Weights of a small transformer language model: 20 layers.
MLP neurons of a small language model. Each row is named by its layer, matrix (gate and up: input weights; down: output weights) and neuron, and shows model dimensions 112-207. Each number is 500 + 40 x the weight over its row's rms, rounded and kept within 0 to 999. Numbers have three digits each. A neuron's up and down rows have the sign that makes its largest values positive.
After each neuron's rows, "fires in" lists the words (lower case) most often at its 100 highest values on Wikipedia text that the model never trained on.

L3.gate569:404480430479517541491510461511504510455475497528560484563491588524510567514465497502515529485495548495492549507520573456462442505513507520507416549566518512422544479489496459493458518481505559491504529517538455544474519531498489500527565446514564499423401493535485482487523569528432598480
L3.up569:508435397483509516538510492588507541542459545500559428598533591523514508531464484466463495554460442516426474534479510503499449534503525593544492468549512557446564539424501447500539506474472502425538482490471520536520564536500545504542565557540561501481458452496490432498517522456484555509
L3.down569:492441497442585525506497445502507433559462524526482472524501527565500503575397475433475506580414538557535533449504476556463483501504475460513411517475443495554467458552486502548458541494483422435496431505476550576554523491445534517497501450583458514496498492386495496555490494503506594474
fires in: "national", "its", "general", "new", "major"

L3.gate378:515554532525565534507465516567447510534508485469547469543543471518450546590487468482549553548555463541515481476440545434452553540501451578481490487547486440568488470437534391474525501587471464517501486500533488511491516462414503564504536468506470462430494503481485488509506465538510493483
L3.up378:501500623541471499508503561495398526526551539454499482561558528499453524502503480526520570479607509470565528484504511505478519500476461570470436408483488474436419524476575544524517490535454467574530442533501526522404535554494424535504549479484499439493488521562556516508488465510472475469
L3.down378:512491542507463535474527583506533442503450533474539572517522522453489457522582579498477584511495494526505530475533460461442516489481558437502501538545486535493517510449492518515414505481511519542491533505517564469489499499457529420490592487504456515559495491495537454494526426594538532508
fires in: "second", "took", "third", "born"

L3.gate181:552490421522457568500484438489511482475452510466509539507536486531481521549470534535480527529528442524501517497497508451461514559545530542527478472522527522500498384460505468539442525500543566519471495494427474519566491490515506532452493528491507409507485530513532561543512430453518547502
L3.up181:546459508434419461558493503397464516429514463381556569476472553444505502481436500528503439480460509523467539467515461511461512528536446445521562434527472485519528473511473502541469499523581486475524387572536552522503585630483526471512451520478497519525495480513528539566510508510509471490
L3.down181:525473560486427528486554548494589549560513441459517454471443507479527543534461470536525511527488476511592527472538531565481504481481504465519540505468489467580519426476480470507474496501535482495610440524472537490507556561471467532507453550508523536527529462437539502529486483559531542459
fires in: "other", "program", "group", "these", "programming", "programs"

L2.gate413:513496498543527482447527431481556576502469477584484559549452539478439535443485435517496479500533456471512455490451464524573520439455499500519560542468533580464434507504448503531429519461536506529609454500484563472531544462458498473542539511485498478548492451550523501476489540518568552476
L2.up413:463495494489530450550495529528462474520492527571498492524492510491450522515506520506542502578490494459499506590505528409501527462560452531523564481528468532500426541502448466522479500490517594465526478457497463476523555509454471443495509580518507448488540470538536430500479466520525515463
L2.down413:476512637516554539497478597438488448515543484521562515490493532492415552535498489577543523484467501531567501504521460507493495442472471485499516517505542587516451502498491545533464516470491454464505452515530506493497544439465539485425491482557512473508465485508493404450480459529432500472
fires in: "new", "of"

L7.gate546:498485424547459503507519446513505565506544515564448486492507515483478483480492483495546440484496499508493467508563488567470437539463564523458559486532486469485485471447547464572472489417527472497483418565494487426436453544526559583560484414508462583456428459480543580535504503578487500459
L7.up546:527542448464472457480454444471436505485544526522494491426522560568401543502488497552530551554511483501508453548473528526475415469463537488559511515472549544451507500476444530433495503490509505485569515528488465414599494630477586544420548521487506478472576489481537454480564495509471598504
L7.down546:496456525507552460566496568462516479537394472552486428480497453556507516436525520511515489534569465522501459414557498542453469510540461570520524533428549477484531547441541419516495475468535494441450453588526500475506466502617459533453495483495464460462542457512505403470485496493474506548
fires in: "to", "leseurre"

L14.gate162:509425500434554474456490537530548488547509467491482562520533471536517476473515526540498511516493473520535509600438504500409476506471503553492484485534480484532453466450499511565589562444501472563443489542456532526505448541472555501404502506566503534446486530501588441532523543515545442482
L14.up162:505410493501481498453481561431485436482501477442511483491486451451469501541570499512581543499491498454499452552548494513460484520551467516461540505474494545437581519514469434578536481489490493545511516475524502541454495489455467460494503533432457505523489475476480486436539452415481507532
L14.down162:505482526558495429533447486535577517551498528463508497503510501532549524528469526498426588514432489471590447518460477463537510395547512425538410579481458464443441537456534466553542479479497410416481471504480513455491489574466478468556450451507473446459478466466516617483489460490554531474
fires in: "one", "most", "first", "so", "very", "second"

L15.gate186:570505509472518536549498483476489530496505545503528519548435450442464479528472490568515507521535579504482496555439508441540514534493439523451420474607479481404520518483541572472453481519459498494510499453448542507523580506515532493531502462505593511459471489518504418452467525463446481478
L15.up186:499485508520467508501509483480443493489473469452462563416567544488468534522586498549430523494542542518528535527517501512592426489489586484408420544500546461550526505515424520411480495553552500566507469477493549511542441479564479504455541543416607479508500491501451490516521491491502552463
L15.down186:412537518347462460452521452497468519556466487539542521511523499526441451486597507524549484527523478528450550505457534487443421556509517419502471541508498451485558554508444529511515467534506451463510531494492485496498510514512521534505468474507555443502509524549536548497476455477483612526
fires in: "more", "most", "a", "apartment", "distribution", "distinguished"

L2.gate510:523517473518543519491505505468460488467518506574467480523426584459426575554546535474529528500475463476453543529460514497552437479463554505535455490548506446488526445506475501499484521496466452460593502486464566591529446500495506476477555496544520563505492490514503547472512545474447490538
L2.up510:477513532443491538511480489461477422488572500439508470493494504470509445508494484419524491553471530418456482475463504498554446461459527581568465497500515485491497506526444470504525524474520501523551461518474492542481417509481490464453453531467494521445485467507537475481495533502445450491
L2.down510:501499400533500490434477448524519487444504524482455546559498536427492487525453479421498513530516526479502453509393491487514472524525564556521441548515514451499477565477493540491499569516517443518523476527494549509522379474477537450472476531485509528536556544562439466469556562524482550448
fires in: "between", "both", "either", "traditional", "move"

L2.gate359:471474497427513509476513529469439463448509562447548570477564451478539430424510527521510516516498547506548534381559436509572499388480532514501538539501468501499479509521514521535552549524503524478511550534468503545548502484489445554509483521500590508468471527494478450443444576451461504490
L2.up359:484468461574533498510489500490472400441510540444572568570540531506502470460488536530497540533487590529515542472479430461508538367448490551436471520505522486490490522532487519545550516543480524524525435544526466475557499533491443518489479515504521528501474512553522559535512528437508547473
L2.down359:455506393539526550481422498514459511488486537486548500598546520482565506405505530495541510531460475479550486495501509509595518431534454532428451576482516513478527463512423542504481553545491554470525464523483523534461521556510446488481488492515631496484469494560589518495521480490458573542
fires in: "made", "win", "professor", "career", "leading"

L10.gate93:530532454549459479513499499563598490540413463497483433502464421494465517503576561553468537437518453519499473478510537497520534448446491416498527520526516484553500434474525518585443478497519536492580517529482447474471478539511462453483577463515477476467470476515544457504435605474492468454
L10.up93:457447589528554581538516477524470433521462486540515483508452474552537540480491523467510492504494374477438548527509544537426469446540513575542539507482505494484580441475540543473459554504562510500524401518554488413493520424500480501496506498500517508493468470489566532539472458537485434432
L10.down93:463456420477558485517455444485452479440514580513436476512459522521428506564500494534557479521524426521519538486483567489485479481566490553544490490490466527453503590519435496524446463545409483469473421532430552590484559478452428521516528491537515477511484481468430557524483503540471441413
fires in: "the", "flash", "have", "entry"

L2.gate154:548576482491510496519432500463514490473497521531486465595535471484472575498517490522458457490516533481539468518487504506539522510500595492527505417511484432467429529435519499486501503499483558488579531561483541501506475518467518512494544535422478493473488433480527442465412485433552519551
L2.up154:525471472441527479548497483575466430446537476500507542582516489448443505497474517511511479510554469494434501559489559474513591485460494445437589458476517442436500530564563535460435501497558509492515461491493523534460514464545559430483519444528520577484488493472490443496494482537570468558
L2.down154:481553465494532536488510512523542576440561462516442574546486512465508573519493553546469510438574515530548490558541446492527496523518497504489514479517469421422503561444486474512553422531488544508522476541593471493462512406446518514502478519474517454506493497491516458510464484397499495475
fires in: "family", "life", "player", "contract", "crime", "born"

L4.gate557:515456536462502523467515436508521492492491551484542424499546500477447418461453414514508446534540468510555454575490506430562513458556474496456542515509452547558521486471500571534500536444491593503509559467534531504496544575562547523459455469517448461550445565516581518543510512518495477525
L4.up557:485504484483452462484489440514516489493538519529479451526531533586489493444447473540517492510504497517522505507583439508484527416517441527434457519532482501512503423489447529514555494458513576553553559477461518541514476524520509483517473494408484481530539548517598513573461505501512448514
L4.down557:436485536519491488509492533509513607513500464508533472576509509467520523528502501440462520562566507496547547477549463479482481358488442507452501478481499481553530474514535485547491488534470527435590461563448496542501456464475456581491543493507500504502411592504563441419471512498536458513
fires in: "three", "four", "six", "tom", "five", "fifth"

L3.gate380:451566504499440527451468502477450501463453575494473582526498505482508438493571440510513561494520524429502465541588523522511521503550489471535488505521543512541471617511497522501468585470519479504537512480541511552524481458478538445536457481538453471464427483505479516602503548454543546532
L3.up380:541516533512491454546543563489457564529469431459573526516500530507548461519554562422568545485533441500479543521514453450497505486446471482526484487521518539489531543507465484520559547511516541509523486508523509440457558483519491502528471487517522559570511541508524459489598498468484471414
L3.down380:557472567526537460537447515448527502541539491514468498438606497599507541542496500494474513526477472525404499476488482536503522443511542492443443501521471536536484506504542466488539492524476528553538513495519508556502538528483509418499513533453507489611513535445589515497505445549473559471
fires in: "or", "but", "and"

L9.gate371:495529441572454501548524477509527468538460495493499509530466444488486435626519570524472538546512485422481515523470486479515489515485458438538511518512410526482519458448486619471525478506480464551491435502511529407467515492500418485536453464610461499491537497481507518475540474482518523452
L9.up371:491552458496445489507441479504519527519541564446464468484410506535504510533457546514472528506521515500498519466445531520533460535446459486538555490551482538444503521448510559497526535505504559455532482537534496504473561556529474488549537522569483487509532521501476499474510556420448496521
L9.down371:507563523454571506548546483467431466513505465468549517615480497512517462510513518530509519478520502533491510531518421471497483532472502441646483484513575492504535452521554534459506483525491464538502481557500484441467424475528547510503488462523558529475587497518501459482463495495487461484
fires in: "by", "s", "to", "from", "aleppo"

L8.gate85:525545445481550511531500504552499539581561506450492523519458470543533588503409518510510487517519487475555492562515515450497461483521592492535511462481572461383529523587430468534567485476463496561492467485549497472554530497556544471449444554472535483446446525560455533539509450577450479523
L8.up85:455411473458523531460518488502485500447433481551478459510496517515507485423527560532527496459517487506513457542480563487494484457542502552486531568549545449444526529472531484460520475528495503522459446507441492538518526395567520515422519545432533513498514534485547463570469454623579534537
L8.down85:490552487434549568505504495492499458540534480443545492472563458544501439375446506534505556518518524493495482556543527454498460537499475477506557496511454514457492540437480499467457511544505496519551503462477485553471497502534459486480499559476419512539485527439468509524540562541470492570
fires in: "born", "turnout", "life", "history", "background", "biography"

L3.gate425:516580430531434429494540515492489515469538526482496458550475470513543486523502510537529568479466553533502476524544441526524484463490492462456471575519484548476397465526519506561432510490508471536549437548597510506543569495502520541485418483442433559522479460515541531540498538501473466492
L3.up425:521508477495451504498501503535521527510478589478521551483439460488468516523495533542511528498492554462500449493517511605582493494528472511497502554512516474521457532550546482538456531420479446456531479543534430527494554482472497521524451492470449537467451476472549486576459564458530493547
L3.down425:557505521474506432544470509456475554461536567506504566502405443542535485550451498493585481418467560505529462515478515569480516423523470498506517512467487522530528516523566484546457584427519523474532504560517427551517557480536555530508475475442480427557467478538555539571474471443540540446
fires in: "or", "orchestra", "orbis", "ordway"

L8.gate232:490437545565469549507501518464440447480470479503519470555469464425502519512489490492445478537474421460471496492483496468480501456518470494527514511511486493534465586439581525557549468533474460468471544586577542496413485556548564443552493533504409493479473545542506450466435447543537535540
L8.up232:458550512542505575526543457517468466526472533493493574497495563527466496538470487521529589454493540524466467479499581461477523493506487428491507515477545527542432560501470477529513555496509471518529505503480534535497465537517513462537481530482504495469439590528475520459504538461580560528
L8.down232:563505484499488523509567589566566475514519489488523528533487486445480489527440540525504445454562440468491509482531454531491425437487543410509458489521514500540478483449523488470537444492460604525459479494525459531568505528522432561497517487469547434487462521478516497399467485458524467514
fires in: "three", "four", "two", "five", "live", "men"

L3.gate326:521420467583506548596539549525479536460492509539472514449453501592446589504453519514394503448476436478526490567530570499520378550480428442503473490466461481483540533470539470454436472530523471533519492549556459505488478468501493436509529512554538479513429501503521509464527491534475448478
L3.up326:508503523497474551462443526499482424550509530441524464538532505492452487500572521594472539505519551501515520511461536494545506496457524516480572461465465512477509458533505436525495607457511433591543527539531490409540443473548493545520454452499490496475481506530550525472468478478484516444
L3.down326:504531482434454520498495587529473471468544517494509505565558500464473476507508502593501594541577548566486476456512525453509521531452505484447457479453417474442461498437488549464508505456481519585504545531503512464562479556507389558430494461516514457537546517574534518449458461447562439466
fires in: "life", "located", "bronze", "water", "born", "oil"

L2.gate522:508473458528522497404483532496471480483571466535548491420462549529482530515508506526518532473532545550456503413524473516468399469450484505563500415495472476479498500498462431497501575481510434511514508460461462467508511478563508483562463499565507459493463538498474542518550512522471502549
L2.up522:478457465545484471554477505499497466470472510552484528437540509501526505548601547450520543449481506513553630465455499536430495483483490510511545459439522515469477531531526464443520481505498446436462556485544489460438498576544507456532480642501448486435487523446472538434499485455492514491
L2.down522:471517460462547520439440457509439470429530454515486458479547524499417611572542504454460485479539528563543478467408423446429552483437504477509500516457490453507523480496511484475439530508603493505465540521506512493499474501473542442493424522500494563519524547431480497460564418526466520530
fires in: "over", "at", "overall"

L2.gate383:448496534438461527472479436587406496561470533454448499405463509505416518515473494540552458523499517501512481527526432507522479553513467553584443532450526549465538438534519510539485513490474477587580463477468525521456501533529483470568518513495490529509483481451438553495515405497510536454
L2.up383:503509560458491551499494419585422532494473482574521510467473466504486459531473533504501451539539486541580554452491465494526438448439475542545438489461524551524560460493505489480479525487511532423518495454449539486532477517559489503565529475459532476535510493510506477491490431507533544440
L2.down383:551487479516476537547515439480488541465497542510558488490484451501455513507503545547533552515447440470529526491515499446495467504452453528518455539524556507518519498503505563504464518534570491529499462413500545527459465541467528524580497557509476449525515478580510466483600496524437503476
fires in: "artist", "manager", "editor", "composer", "director", "coach"

L14.gate355:426539524578493493545426476485539465519456512506462446514450557498441528574572479522540511533500494512480456501493473531502500519611458513576428484504536571502546470458494505422560447567500516439451520486514464489468510504401517517498523564568475487464444495464447432455598476513469516460
L14.up355:521480588493453480501487513580478529525514562455543522511512562494522494522500429622529570510490494529575531474535534584516486566547493516550593538490500471486525540509491533450540496497510518591468582471486504544500448476445532484523488480458463487521476527511534426532510415514502507566
L14.down355:554464488521536507463493533445529442555550467510460506499442433553478513536545522414537540490448457468496526553452563531509452493554549485459520520488519527553457495457488416506526458491513540502503506550458501585467508437507515515465476523535561447526524515478495525435550478492484508515
fires in: "not", "may", "also", "t", "to"

L3.gate468:540572411572548468528520474467531561506540493461551441497570445591417458486529514499506504529470516512472529499468476432438511545532533574503540477464563581440467499403538520474548514472512516497481504491464483462490480493512565506537509481507463439491414521547492519455570510460511487424
L3.up468:479522496546520546564539522556528484552453510517447476501500470528480494506498501535448481521569520476503506530536499516503482470423525484641455405541495528490444506472497424499511540495500497454544597455476542506559467477467512459534486487583538502514519483466532420472495525484538466480
L3.down468:476501492548460483511542481529562444449490540520472553441521531532440520552448479560465507499568545476503466525472482537494574496479463456495525449484456544431489536515563518493473488415537527505591498502501465546492433424547500516529431485472468523508546445499534441503509488454519489478
fires in: "it", "them", "they", "there", "themselves", "home"

L14.gate218:484563529428535547592424414461484520456525437588474549517485432534490451508518549459549554522568399539481524488535486501471475556510469526559449529473485527507510470472482539461486559491438492461429432501495533543565523515467434508481546509498437532485499502470542492516556486505474550486
L14.up218:465516504445564506565457520584488490503506478563506459487515496410551494449442456519540513470491480570525485487494505558478561506593609571470553491443470489510451568508470502467562450555433454399449471518510482537473528508520433509578588528518508556437563486487422472530587538532537537528
L14.down218:519559501537500457518463491491505494503515568533517525451504499464480453517406481551570509523508509546479488481550508385475567427503470537451495458436475526531504535422537496524475487495501507478464503551453555488468536502506463515471525535441471477513495468540502502530599503536558448518
fires in: "would", "had", "could", "should", "will", "did"

L9.gate249:545430548478463531517590512547464497528488508521547518552471453502411504480499489512465484459477484533508506543503560486555474491497433433510466505529558490528489473516566434532619479478488428462445460412468493517538532554479594513419461530612560485481444531448541488549556545515552593593
L9.up249:475470458582528540537565515516500475496497520493566472575437505459489479541555481519425583489501463486490543519462483452549520508559520499516526518510499482547457483468551541466586432568525500526496536510479477557537542469495466481429454476504495458520379542516499575522503459464527481532
L9.down249:484575585559521467471510583494468468510527468402493483551503420500482497547557491491483514481528484466509456482515532550483527475514530521512474480470471536457427399511539490532560477533510533466513577489455486455561506548524525454487462509465504480537516514552513453520435505476543468457
fires in: "first", "second", "youngest", "year"

L3.gate346:466572475449557507535539452526499475600505513547537459569505464528446450515418502536564473547495494500490497458467481576513496483531514532481416482542507503499449500493535487501479508521512517507485587513477503544515572505474397541470476462426447473461492495514464466471471417565497520519
L3.up346:491524540503474566507485465538473439524491577524518499500536470427481497406538561477488512506472468444578538493484524533551510492491543475587452523446580479449529466521537519413480491518434530476427518471529584384556491429549473470460499563473451544582429501458553502475534474551492473509
L3.down346:512502468497520608512569512531463516538472539450462575455530501509508513462479509478593543448486462460526469532515532510435591463471523455531369490488518478482447483539510480469519511543479567535443522419561589506533454496491505493472479529544445515499408560474543513457505460506539489452
fires in: "december", "year", "species", "special", "role"

L4.gate377:537481512499453505485434456449471433428490592481518479486572534485538549436487440514505522514501494461531494467460492570515539479473511516507516459479435456509521550467520523528527468539492457500562535563468506574537546462512587618443512494462466489460411527488459582531468489483438483454
L4.up377:535484551457532503511487519564518521508485482463519509422583557511472495429473468578485531447482546486528549408510491570479530472460505519516492428516464500517515561432520515574517482488462585475392499554487516495524521502522559511492551441470535545498548476573501494491472473495516550513
L4.down377:504442512564504514551456519511495464558488507466492508546538500494546551480513516489475494489547445483512415470458559526525523449430536449463604433524493487548494521547504484502498554478511482510458538462436511454487514499470569443434516475429510570588432448492471520483512493508524507495
fires in: "grumman", "home", "premier", "state", "academy", "club"

L2.gate317:585465578561463466459452502478499460493520444462530493548447549542517391472446540531479448590466599508529470479490514479540508424441484443480418505515517499491442547456524577522513542507429480501457475503457514515566467579434534508567461537516503410468525525588547436501466530456562501521
L2.up317:490497472492505468494484473470488466481512449471501559521545526504547471463525494553429456454539402450473513487488470472472520433570503466462484481455492484497557508502484505525525430545457480462446417503538452549445551529504447468425455531496546503378494517532470422512375502486541490611
L2.down317:484514437481524484502479569499493482449439519489453528506534476503534501521531534542436518428519496514486552483467513509540518478525544472514546520470492532516532520574444495457539433491454568471487513548534531512491513485493539523490461491477518489470452534513514425474449477474522503512
fires in: "four", "remix", "six", "two", "five", "tenure"

L2.gate382:478482483539514486457503468396576498444596480528563496497531586447552495463549487435458522536503524488522499418465520474497516478518522564605472454552515390518447514549523478485479468466525451407523461467504516453471434466450438517498500516496471551403523479557545543470543468471484511563
L2.up382:453529498563512505476522548426518476426594456475508526513508594489524479441534524446417571493480549520487552434473520496521587471525485544569507470505463435523494466558523491565533512501470441490493431464520521420460482494477374572487509513507478576481478449524581527417514501458468476530
L2.down382:429442460547531489458454453449498512493486460487396530569568586499547513533524492436512567477495492537474468471513491515503537467482476527543515462471468449539516435568553468541495457498565449485496428461515548446480436527544547529494511500537507533521577485590475530499450481473523539530
fires in: "between", "since", "just", "prominent", "code"

L8.gate137:572507518485540512443478496462486540510481516542449585456479471455499548423445500525441498495523426520500561563589489558519577487480506508480432540435506529491532501511490567551485517522494583491489460483474534487530563534475521524501539511432554530405491493501481532466476527435558544522
L8.up137:509542467496496515550462488526452494548476603428439512484515495510522576526373553598497555491455542546523506498512510545579446462530474499500520544438508510497578523458603465508500513498555521512496519492487469532490567546524523518527465525514503423522476588556555505512527546524519537442
L8.down137:505512523563475446522497468530468498544547549467550517475447507575472543528557508471464455498471433415486570530490450567574538482502563471490478462484458483459498479503573457502560491536558505435538495472475468475475466526471471563459476471511531499551533494488481492530540456517475461577
fires in: "and", "scenes", "or", "with", "hollywood", "colour"

L3.gate86:523557457450458531485475544482471521523545440455553525498437535488507475427461521541443524506527508506524513508465482500537459451492492426488575472521459515489445456461486452563498513527475583485449458564462489459460482454444464514566490478482485553531456568439598460502500525548506458547
L3.up86:523531463494464538513497533498493525539532454509545521466503517484491471443487506520426520551533471511525509482442500485524471481515501467514542458507457492520499471432474440563487494519555523497438429575479481484437512429430469476554460454460488521555512577415610420498523497541511501540
L3.down86:514546447464354516501497525451482509494480482491536510486478496450524466484474473568455577506447427482488519489443499521517457436500544500527467480511532528573477464490444462598497508536569446531473499518493550551530515479457491522501461440442462516549512544498554454455495463390499510473
fires in: "team", "center", "program", "programming", "programs", "decision"

L14.gate126:510562575494556451498534466462474534499492507488539503482473507511552433518542554580566550437559486487501491565507478562486512531515555501447485510558596548447433489584514536574542439451550463495512476474545486534595473523508524487453446561496505443542498475520499450497523536489463526582
L14.up126:548541524468515584492524532454497596434487502485543526529544493575474459493508477468445462466464498527555537538526427513504515447590570472472551522469508488516456500577413489472442485489503518524502486571544474497539499488486524458495477545601506456550439484502545509477526461549459501574
L14.down126:453458510434576544443590479494473553471510567448488579493484539563458498578547483486510468474434471558510508482567486462535498502496489479443492527453514546547470555462494486544465506498462487500477505479519520564570512553503526479519537512483497463527493495439555503504553518525491541525
fires in: "or", "for"

L3.gate156:465531524544483529491522568502547461498526579559526478475451428495538498475460543532495531480546396457590489530482541503521569552575458573466548486503462488459498457572527498520475424553548461518480462521466527524458541504516491463509449504535565483467515532560487476502446482500496462480
L3.up156:477525487530504505451517478494485499544529476469509428524503600460529459515526527478461555535511463576461460480501540490537432467438445462515508578480496479517531574414412511449502589457526512546421459526548469505533488521496516497520448508473480451478483489503537527537497455478463554600
L3.down156:470520481494488452573448546511524412497530497472520511518452513520496444458486542579546473436560493508566467516509528468517534504539504418478530500487441454527522501480507498520485518461456503486516535490500563518475551531530626548450561483488467517502519516578460534564527459420435509573
fires in: "such", "software", "three", "two", "same"

L2.gate501:576551454453539525491497499489473525517528550508507531495466460482487480507491459494515531553524459518498574452458559466518452489537478454562504443573557549502487518510508508476536513483444505498466594528479524459454485503499596523539557544516475495442493493557514504419527492445468489548
L2.up501:502609408535474535498485511550546496447419480491432578478429523497566522491554543455540552499542448422565490590527565481478504441543454495525523475500470514458523500434484487443493517420514483481459497524537521444583534440573460518498471493474520504478518509500488537457516544534522496485
L2.down501:554526375499486501496477495515525468546478505470510477494465499472508467477491448556541501455460458589530494522559538511513456542443453467523384491524482588521527533541455467516598532558520481497501510519481518431420500473584515466530474473503528424513538480496567519529526493428448458479
fires in: "total", "team", "minister", "secretary", "turner", "home"

L3.gate535:550444452494496471458436490512515512482534525496486525434514523521531446521463475453468511509495539496544474482474430530630484529482483490590515470544450483551510517533427508526492507511509505538476463462502508535539419477443568505494526460463504445542440517527462486455490540507535578446
L3.up535:525503541537545505498522465500468449510461518506499533526499594491543481525472569474524428460446487493522454474507462575490432562490471531551475553484459531475545472440497540525538459466473488469557477440503534513397455513493446491479584536471513471475471437557395441472456473479446466433
L3.down535:528448492504547502508495457424499476431484548565522537589557588487440498532443546480469470581503564516484490506406459451488454584477533484571496527449412568518452487460499542484529510555523451456551528496532514565451458468506490577507457514459505512508476445529520489511422509471476499559
fires in: "between", "original", "both", "regular", "various", "currently"

L3.gate572:535428532533484519492469437449472534490433427524475480578488492565482532462444437564501510540563467517499552489444485499486494488469479519527475492548491585521449519477512494508500565509475543500537437523465502491463515449507563526522437587496467468501544517559543470483511441438490531487
L3.up572:541481447458478530487462484490488603505484462522539525527538554611511462470441532503506455522533470484505564496491502459459473490506515449477499470542603534505445610577489499467509566478476514424499470485492572477450571418511464494532482535482489533463496509496549455484563447498415534453
L3.down572:517482434488477494496529481477551505544489464464559437468469536522577557537452539417488516526557460461456564522556527497459472500515570458479518474456458484553486524490441508502485547422515511562458496521490486466466576528463522473502593563514486477502537521455577524503546498366480511461
fires in: "university", "center", "institute", "college", "council"

L4.gate125:505481501496430472500562445474442534506543461544547522472464493528458538488496468504562509501473504471566536536526474497432507555550472552463458486461559556511455508490488528511444489511492491525512451494539537488513465546469482476522442516474464471412514519505568508380539529485529538522
L4.up125:454475584461492481449501503529472453472481414500577512520515543625547443548467436489572496531450495488446507569480495554601567531512532437460537537529612576527501527517567544516524475533508451510504463468572506478485484477487513526523485502476505439488503444458455471474527436557578531541
L4.down125:495463531484454490468521474511506449522522459509612527541570493495548484543522449468531487505562525524468499530565512539532547479480477471514565557455528543513509411514557416514528477448532489536471444492531563478480479447530481457497479523515470454493501538543477500444525457556525516498
fires in: "there", "on", "for", "human", "object"

L3.gate428:525480509524572515505542492579501478561492528522514519495467489475500608472419516575472522538489499496575477474476510587524490565549501593457535480563561561492496559532513500468473505513447439477500525496548516489542446526442504508503489481459526540541415478512501434478485488475468499483
L3.up428:497524526472496513465509545542462443466482586474558496507462539426492569511425527600513549432489567433561475470473513593555478522503491530440531490547541516519542539492535506513506434554429471509528463535556513522541498538449487556527486476533465547589489495510463507547462507525418487487
L3.down428:452515485475503522487501552529493468531466537471475527514457475456525529516430549558501509468502498509540471560461526582494518528477544480569552530471585580551620517548514458466431519521477504466548439549553472568508470570460537619482461481489442528553504467522483524486551461482507500538
fires in: "these", "they", "those", "military", "service"

L10.gate215:540560563397470453556551513527485550497527527500498463512430509439545496507489526475555531521525437552492509455505573502534511454542570491458518495541557499504439524561474486532549526576485575388527505505437519480424529489497503559512463514486481502500496530570559455564502509486486545530
L10.up215:522423568510505474574453483440464541448438507477519581503561528613517458461460477462539561499461453551480503566465480534474520496490536495551457472484495510509448570504525426437479509447516531472522477508561450501509495524477493505505437544551492537514526504461515497533508500464484508511
L10.down215:516544544508513540459445521485552429441521558525464483470512513506563444544508466540542444508474477481480594565531499473511476561552519481522497495493541592528584524553453520540452504497528492459593427499573479519499485504497590439479441469540564481525557494527608483521529502529429447489
fires in: "or", "as", "to", "than", "only", "allowing"

L4.gate255:514521495523532447515550481502600483542482502507487422507536474454549484583442491512486572509503436486576484613502520479467536531540526523546502502536463527473468444525458458446529446484521539460550430472588484423496501445511494511561538558480495537472543495498501514482565483543435502487
L4.up255:545488559505488446504475504487493465521504491549484513463456477443523526514501549501564507505497514488552496575517526536499566525496473509511501435539492520482417439554562457508531472424529501425462464474530496476407498503487465496554628496544509507472529486506510482463562513458500472545
L4.down255:535539491506494509475481493568523515529477515543516512542457563487533487513440486479545491600492505444508440577463520509503507535566489538530455503476518513485473511532529500494554425471480494448424483520568521478438453563515487471440494570510489461493531454499521497483522477525484496499
fires in: "played", "worked", "held", "served", "living"

L5.gate507:482495418510493430568576570562524544493505486542473483514450535529590468499615500496483457486473495520527522529533447497504576568547517514552351527453490528484540536507519465535495461494492575479537504534439511412448507580547435454504492487500586515473566516509476518450530529500513489521
L5.up507:474590595527555476546498472483500462525513464458483449586565548586496462546526499507521488507519484552578467488491527534510555515446604583452528541479493519516524560447502480520447478470593537546420521501496442475494552498441385508477544485447498515488536527531447496507538468471558496532
L5.down507:485563519513520538450473467471540483542481535470410526462512462559489414509547514493546584508447511518544469498426501466571522496512549495507476452463542517489512474449497479586480426384503550511494462503540540458557499474480466564516544542493484492473489521503525484381516546529556555529
fires in: "name", "released", "sent", "professor", "identify", "single"